Weights of a small GPT-style language model, trained from scratch on English Wikipedia: normalized queries and keys.
MLP neurons of a small language model. Each row is named by its layer, matrix (gate and up: input weights) and neuron, and shows model dimensions 48-143. Each number is 500 + 50 x the weight over its row's rms, rounded and kept within 0 to 999. Numbers have three digits each. A neuron's up and down rows have the sign that makes its largest values positive.
A block is one neuron, or neurons of one layer that tend to fire together. After each block is what it responds to, as a language model described it from the Wikipedia text at the highest values.

L4.gate15:507509538531581565515498436565505555450485437584491520510494523385484511397536461497438461452590476511474451546579549501471565483502573490470508409426548570569499475451432599476443550517457593529524553518476443560583406597487442549435483478496479549581457535520481462546452532476518549500
L4.up15:458512517454548539468445392529559521455536486619457512448418484415522476449516534479538439423569505502528516491517524491501493500587462479433430627457550446559474437485450437540446526562414571507457476449565467544500495502493437475456537482527565520513525478565435522516508635418462529526
L4.gate47:487486492469502509506533458543504425472441492550558451535562458513459428472444529536523545453508564546488528491432537497609507537537520519489460510530486530487601385487472558383522558498488555517462535469542447584567547515433398514448466494511570560412439500552535403516618532486501490528
L4.up47:492500542466469549555460553516562565464444510521553543528521583405455455502458480487507481395589528430474570582432567485516555524536440541596518544515517550444576546590411518525577454490472654406492503489508473503572461554480450539451513417529485558457450539503488420527443523437514503510
L4.gate72:468436453420535448566476549514484563467515547556427535553420500417441429466495446507523641553532473530536416488455431439556571547477508597480586552507571565457407441538453486483582551608567564502586496433464513506544557471467507454504571440494543532510509561548518535521533383480521529505
L4.up72:553491471489599392614539529505399476527584540453542568581582514508505479475568546565529451500547558484480457401474442496492472601538557516576564596510529430449540478477542523546462441491477495461515508543533448500528494388574508457519564470533580562494430568494481490486493544527496475495
L4.gate88:474446525528506506432477419478493503426503433442478522523490458425521411497517340515551419430487490567467467503456483388467490568561532534571490531512546547419454501496483497529556471562517491498496558449454486549528508538392542635460483527504538515563479442517482604411481532484481545489
L4.up88:454456560497457541433477458462520444414463451416498544519496473474520370474487400488536532408501519510556443556507475422523424577489559466498497491554552523445505573483508435440526534537434418523461533451401500621521436534425493521443436485522498504605456521473481603512456500554515563483
L4.gate115:403479600429449522510565480496553538498563566511595451484545435551525475604430463501583443585478435509557437414546467513530494588423468426482511534546576622480550547468484497523624435507450611541493463496492467493447463502607537460473584478527483573448463487573603422493517449556447441488
L4.up115:411453638423459517533595550464557538518581533467448491456588490562467515532487384533494488496548493478390483470448471554471558428462578516400602483574478494415492518501508468446498490431490553446458459633508555557504464539584479501521492466575507551487522523558512481478594472510439564452
L4.gate256:461393512482486471486539577496478481512553464533516509548629498441495503510508490527561531639442515530472556474497539565485468571463567398536501485535497577526527470477488490540474430498439575497514530519448467475444425546513597442414547575480542614391495503487518524512552546460462518580
L4.up256:570483496469535437466525487397436525514525656579539556527541495377527519589562510474519496486558536479611492522445524477494519541567545433473586513531478477485569496488491510453545464450508558451530529506538453535470530524453530629444581503549539576495497415605520538457521470574610436443
L4.gate289:578526597471544598537508446417457471480432489470480473556467533443473559466564512539456524574530504441605466532581531628574487487538487558421543480493558540403538445577463548509444472513512605488522452458535493422575474539540526589557462497492606440442581526546500546500487572507464504449
L4.up289:465563505477518476406505585541597553476402473461536538554497451522445494511412515488471479439536533608472478523550541485528555436511564546538518465528478424462532474480574525471510588496426486416565499492528540480469485513519478576420634517538516540570469473434402459445486539469547421489
L4.gate302:457502530493586495524430444526532435534516458431434505525566546512522476479394542514453483422575505494517619481513444547588416509539565551497462459561566452505553582477561397473492472532449548493544477478575467589444593488505495497516529491521571477514507559498437547393440541532531524523
L4.up302:543527433386588417544436339505475487551527487491532457464486553475497517442535624528569414549532548578567496492486461438519483506498556544519499451494552513523510474530468517397497560378558523515529475455521417556500513532448484422427521548412491545499404445507513526516449521484514533464
Description: Token after a number. Delimiters or unit tokens right after a number, mostly table pipes after stats (31 |, 4,011 |), also semicolons, units (h, m, pages), months after day numbers.

L3.gate233:475489593526521476551468482370466526583565605543561417633511448433490435400482470502536488526536588480504482489453460515525443476452584453448481524487513491506566606432559461471445536507525556492418486532507497558489457475512612552482555513505443414494459470463467528505496497539511457527
L3.up233:431496551488556461493475486409483534512524580538600417657535440450531443477500452522606465516565597495505475499457437557469447518487502452461513558450470470539542640416563448489448570548516524445492440531516477582513485501516559562502512539542472421513504499467485551481479531549520417583
L3.gate306:484432462518529531521410501476481508516526363523595574476504409483488491489535473512566542392436529538533520492518499522557543399484562428596544432522519448523576538513473454438570504577584474487559507466525515487467556519522438516455440515434503481520433581459490536488563595538545568604
L3.up306:627516414437605627476519571495528448461473554543521437495519491460553514458463515367512435552504515461481475477431387602378537493469528454510620533514552507517529580538518468467457390446443502493428449549480444566501466452508545509511504444434461496410499483475470515497613499550493471522
L3.gate318:477533626522424472433459497376437515530467482450487454595547512500444536450578532533393506504528502490465596446534543464500480560533526510504475473603564491389447418522518509455551426483551516522575440573517560413502502406515554423534526467535544524558514492580565554565495499439549378488
L3.up318:486546579565560480410420576473603515590391564543542521580468450571502528482549489487477464482461510558484455513546551534519497603579440517497500435539513474434427417491432478473525539443515529483514460569421510529461470428465443476491520482587533509502486559564581663564513553505500436409
L3.gate377:484553443383543479570446546445408550542460474522558464496400452510474431504531422672579500500543538459601529597480437530502474510528468490493468448526501502480563468449474501396435480499515494509433481494511460535512444455440522474442585447504438513480564476489433497485545518539548505528
L3.up377:560510580380470478529486536451531480490450499486487455491524469451463511451478498465492428475525573516535652475504522543464559487499570441506554531432486503506540540497350448418565572582585527438543495507486480627424483490551480476474491444546527466445546475429516467483566563484500557456
Description: Table cell separators. Pipe separators in Wikipedia stats tables right after a number (often 1), plus "from" opening a range or source ("from September 8") and a month after a day number.

L10.gate1:460554468474483473464518406488508493482484479475468554459470441525471479577598497550522557564513555500391549578456608366502542480413514540556373478501462470436589475492501532556504501538553486453540504435447478510522572470423417549498531526478517515538487535510481507517470489571410510556
L10.up1:457473460579478522448637407446509427557483501515507534471475498512489453381513475572500620530469596471531503550502549590486469479389495475489525428366515537601506492494512501557432500467428542541433459544494541463495520477464444556533412507543487565537518498508484460533504558488522588489
L10.gate268:544444498561426485530410512422489440479452505588431542400574539489458506496469510529508564447461513461452502543555545514486569512426564512474528526553569503591507493495519506524529457465584549462538567443504472497540500479553475495363515483591618485582444446458443531506483475455519520530
L10.up268:442431578521532446515559454464516552430520498567522460427524535468576436464538493487538549483499562477618437522502535421541496518494446547518513573516458458442557495459503580524547455461449563455585515492501480454547488458549460516506395590503409517515411532431445517496568530604511436459
Description: Personal first names. Given names or their ends (Steve, William, Tim-my, Ronn-ie, nickname quote marks) in person names, mostly in tables, rosters and lists.

L10.gate135:503546485516521548488588536454560502519571518436632476524558528509539394541455485485551436470533485456545478493429520506537463502530490476544473495539484567468540455536500500392536440471536512509438517453457465469491530521502531513491533517458520506500478510545419561520605540545541529466
L10.up135:461585532591563422425463504465506565483521498569569545540513495502545432456502498505537516421556573533564488475602538566425370505431410565522473490508471513451531451482495496458449484426500538438446537574432458480541520533476455551546469532470534520559557491549587535522602497479513363501
L10.gate367:472449557516394496557422498411546475512544463486576476467576478568512457487553516387385459558582527517525575435498400528479528515518505426469494498470529502524554479511428415480475514531469581493534535571522512514507538567476566397426463523476543502527552532531492587461535389550562483581
L10.up367:488481589479522445530501437418480511497545556428597446506487478511485498522525546311556398499463596565519555422447505507517548557644520477592502499502484449533487508632483453472469506518478545470515500606528525507447612554495530577476441477488433509532540556476486612488537482517550548532
Description: Table cell separators. Column delimiters in flattened Wikipedia tables and stat lists, mostly " |", also ";" or "–", usually right after a number, score or date.

L4.gate6:420580473550520432626593496560572534509502463492501507519476527477439553530418444455468451520454456501395546495600481517403525432533496462441424534512495532579514485558486456454527498394460570535469458604522517486499499453489499464559490463484598462460493415505564435439405496472486419492
L4.up6:421571481535467550518552484479462519480431473495508541517507491517529469471545505474512534505454505568529416428539435561480453469415485467504514509459420519463467495590565543545525414522471540558511512430408598570482495452468533484520535520445425546368511515511514521495422426512463422538
L4.gate38:491399487430490444492453462551503541550503530436416462488420568551597493531531550480517407513569384566489496497465479477576484422471459589513528536551457597588595573498587516555493525470464535438460462432437506473534458456493457464505524536467561535544549526579518519537543391379501470552
L4.up38:569389517516567512506498531464541492455542508365519446527446517611570548523503518577491464474544461465583492473563552463538492434483515465561491532625558566453508586480565537367473498489527439436535468471535493526508571455430506463558492517483476576501588582503565532512496397569470493595
L4.gate137:495521463557524540584506491482498428584464459454522425456511463490567446407442512464565569513485540598484454481448579574474473495397550428536487445514556522486528525487497537488453505543523468449546491547486514456464468544496486433500511487478438458376542543543579474529500495497455543483
L4.up137:546517434440491444428422551494522543506535522451525503513477394453547486495507495488579564560389530502545498449535486440559429553479512493421474533454601370491534403483476566551613540377438525479514476475432430432536595522536483483446515489492487533460484490516531541455495418556531559494
L4.gate166:448522508469522497478462407551507508561459542486475512620446534510424582419479571512463516382480444604482486606581448457486543447480462510501530398458461515519532507426563448453458517505593450451509489521519523506515525524536453520515469511556474406556520508483588476534419549471483484521
L4.up166:384480544502510526556521381544494492451505498480529498562480567497572595463540511527496501452443454525492554503478470458545438443492479513479553432466474442459635481470506440468455434434594416482426531458410553493510581546508486491495504511567442514464489484531551503485492557476498396519
L4.gate172:549491590494531480576493453510506496608501516548486486423452520486447512506508441515524491482452496558503536546486488501493422479533534420550483502559429511544517509507557603367449425526611439528538515421552526496482469424488532504518521451506437518491519536452518572534475543575507425587
L4.up172:532361408537534458544585530544503551502546524527436464501458496514501486484488416455551506433523500566482488458465560483589494602447520465487533462522466570656551497489545459479536481456538535449465508404447562448440487449438470553513484513535520533544518513547479474437475568512522478552
L4.gate222:470444386587443518521532523506494556474441494570486516546518522514470544449478505495492556603551477475557430544577430405454458487426476449414487449625466540442524485613628512401470436514516472593517422488473451421490507426416429545412544502509443519546494525500521476444532551628487487593
L4.up222:502519529496521485590506508571524490514443428459505486511507561547482434434432493407456463586556506578499502470587414537385478518567565508480523457482400439458578495589458508453440487482571417506613500465474448502381479396471564488483472501516512522481538485513514447442560464480493583451
L4.gate228:370506480500466515496407531439530513564495533525452489475532446552496619503607468477413443432610542485503487516523457515481515462522458469465510520457411510429544484368464497402495464587505518549551521570476567526524466463454426493489523483488440611451499437485506480633489507480478445544
L4.up228:530546544513474574566431519464548570540477477478459585522484335468631530517566400526501402552610497493461368469500501525343454460432482503554546532529433546514544476420475529525506502533426544580436473480503519474561468402435465510462496557524536562455505433493500548467530450576510552603
L4.gate366:399424434560560474580454587479366442441548458446459493522530551567565486471436477495536607451464533446546512499507496435510437487496490521423511519578468501472575516533473456418422510551461477475564496456458353453479489389458422452479441518598500514529566502544543472497553521455529508536
L4.up366:499565426515434612566457533547398414517556514504419542548541494485561542361495430472488425486510458446548513470421486519438448547488399470433577575484456533405549566579498523552513482449524525519506475409477496621482546468507541570431507554526505517421494526495595559433553464427462509470
Description: Start of proper names. First word of a proper name or named entity in lists, tables and citations, mainly given names and places, e.g. William, University, Mississippi.

L3.gate37:446400428548538566558499407420524461452525493464474492509466528504538474494504500483523475535560534582584366529499538457467408440540514536470529484515459503589590488456578456468565542542542585423499509481514597482471513432531452626493475480505483543408519502458519508555524570583497492540
L3.up37:502485499547519459475509540429525474567527389482451548502435493439577548455537470450500544599479497545503496404535443453507505498414544529508344402567531484469515570527572516464532519468538525415462559479446507536409503535441482499414568577544466584511549482481468462522440443673518550495
L3.gate106:475541569481524402525410532504438522568523562448526453493473559533447536466512544569520572569529599452426490583502465426524495439574535513497521516434539514495406501476548512447593585438473501533489564584532431423438520541451450477518508409524449469461538375549481444453517518512529589571
L3.up106:497548477507452451470488469402445397476460508485459414427517437508521494500543484540542463562610504505454560455516533526481498534473455524534509565473515453506411523499462397440521537493458558536424493514502482476430425536559427428479597535512487458501506413539421478401509508507527515502
L3.gate347:555471496499450460511534453516448503510502512510483432478461463463480581466478455534542504569525599497434612555592486526447519588411580550522455498493511571471491442483542465490525570496499523483524583434541526436498473450463500503531515471467481542543522532531472504444509432533519567425
L3.up347:475609503544582448484464472532377471533384496510533563500583480478514500449430518558472490450482503468504504567404435505476557496402596528488468498569493468566434495430571572507546493507480447445541451411455569509465473456487499527473567469539432591510504437537502444436535553489505490561
L3.gate355:541525449587492397546556463390545492566420456497520494445526471444460444438532432532579495560430481526484397439524419532567418559504465431475413522473424508483563484419480494466518556517503490509480469424402558455506567493491457551537513488499446569469496565474554427423511428468519531474
L3.up355:544547489510473491487563425518497476446460537456620423489574397511496514572528399481498477594520574473417449435577456653452520553410559487403519482454432505514513421391511464553390561553525464498485520480444561454448563534561497521412426647480437582450455502520482495441523446490551504491
Description: Male first names. Common English male given names starting a full name in lists, tables, lineups and credits, such as Michael, David, Mike; sometimes name-derived places like Grant County.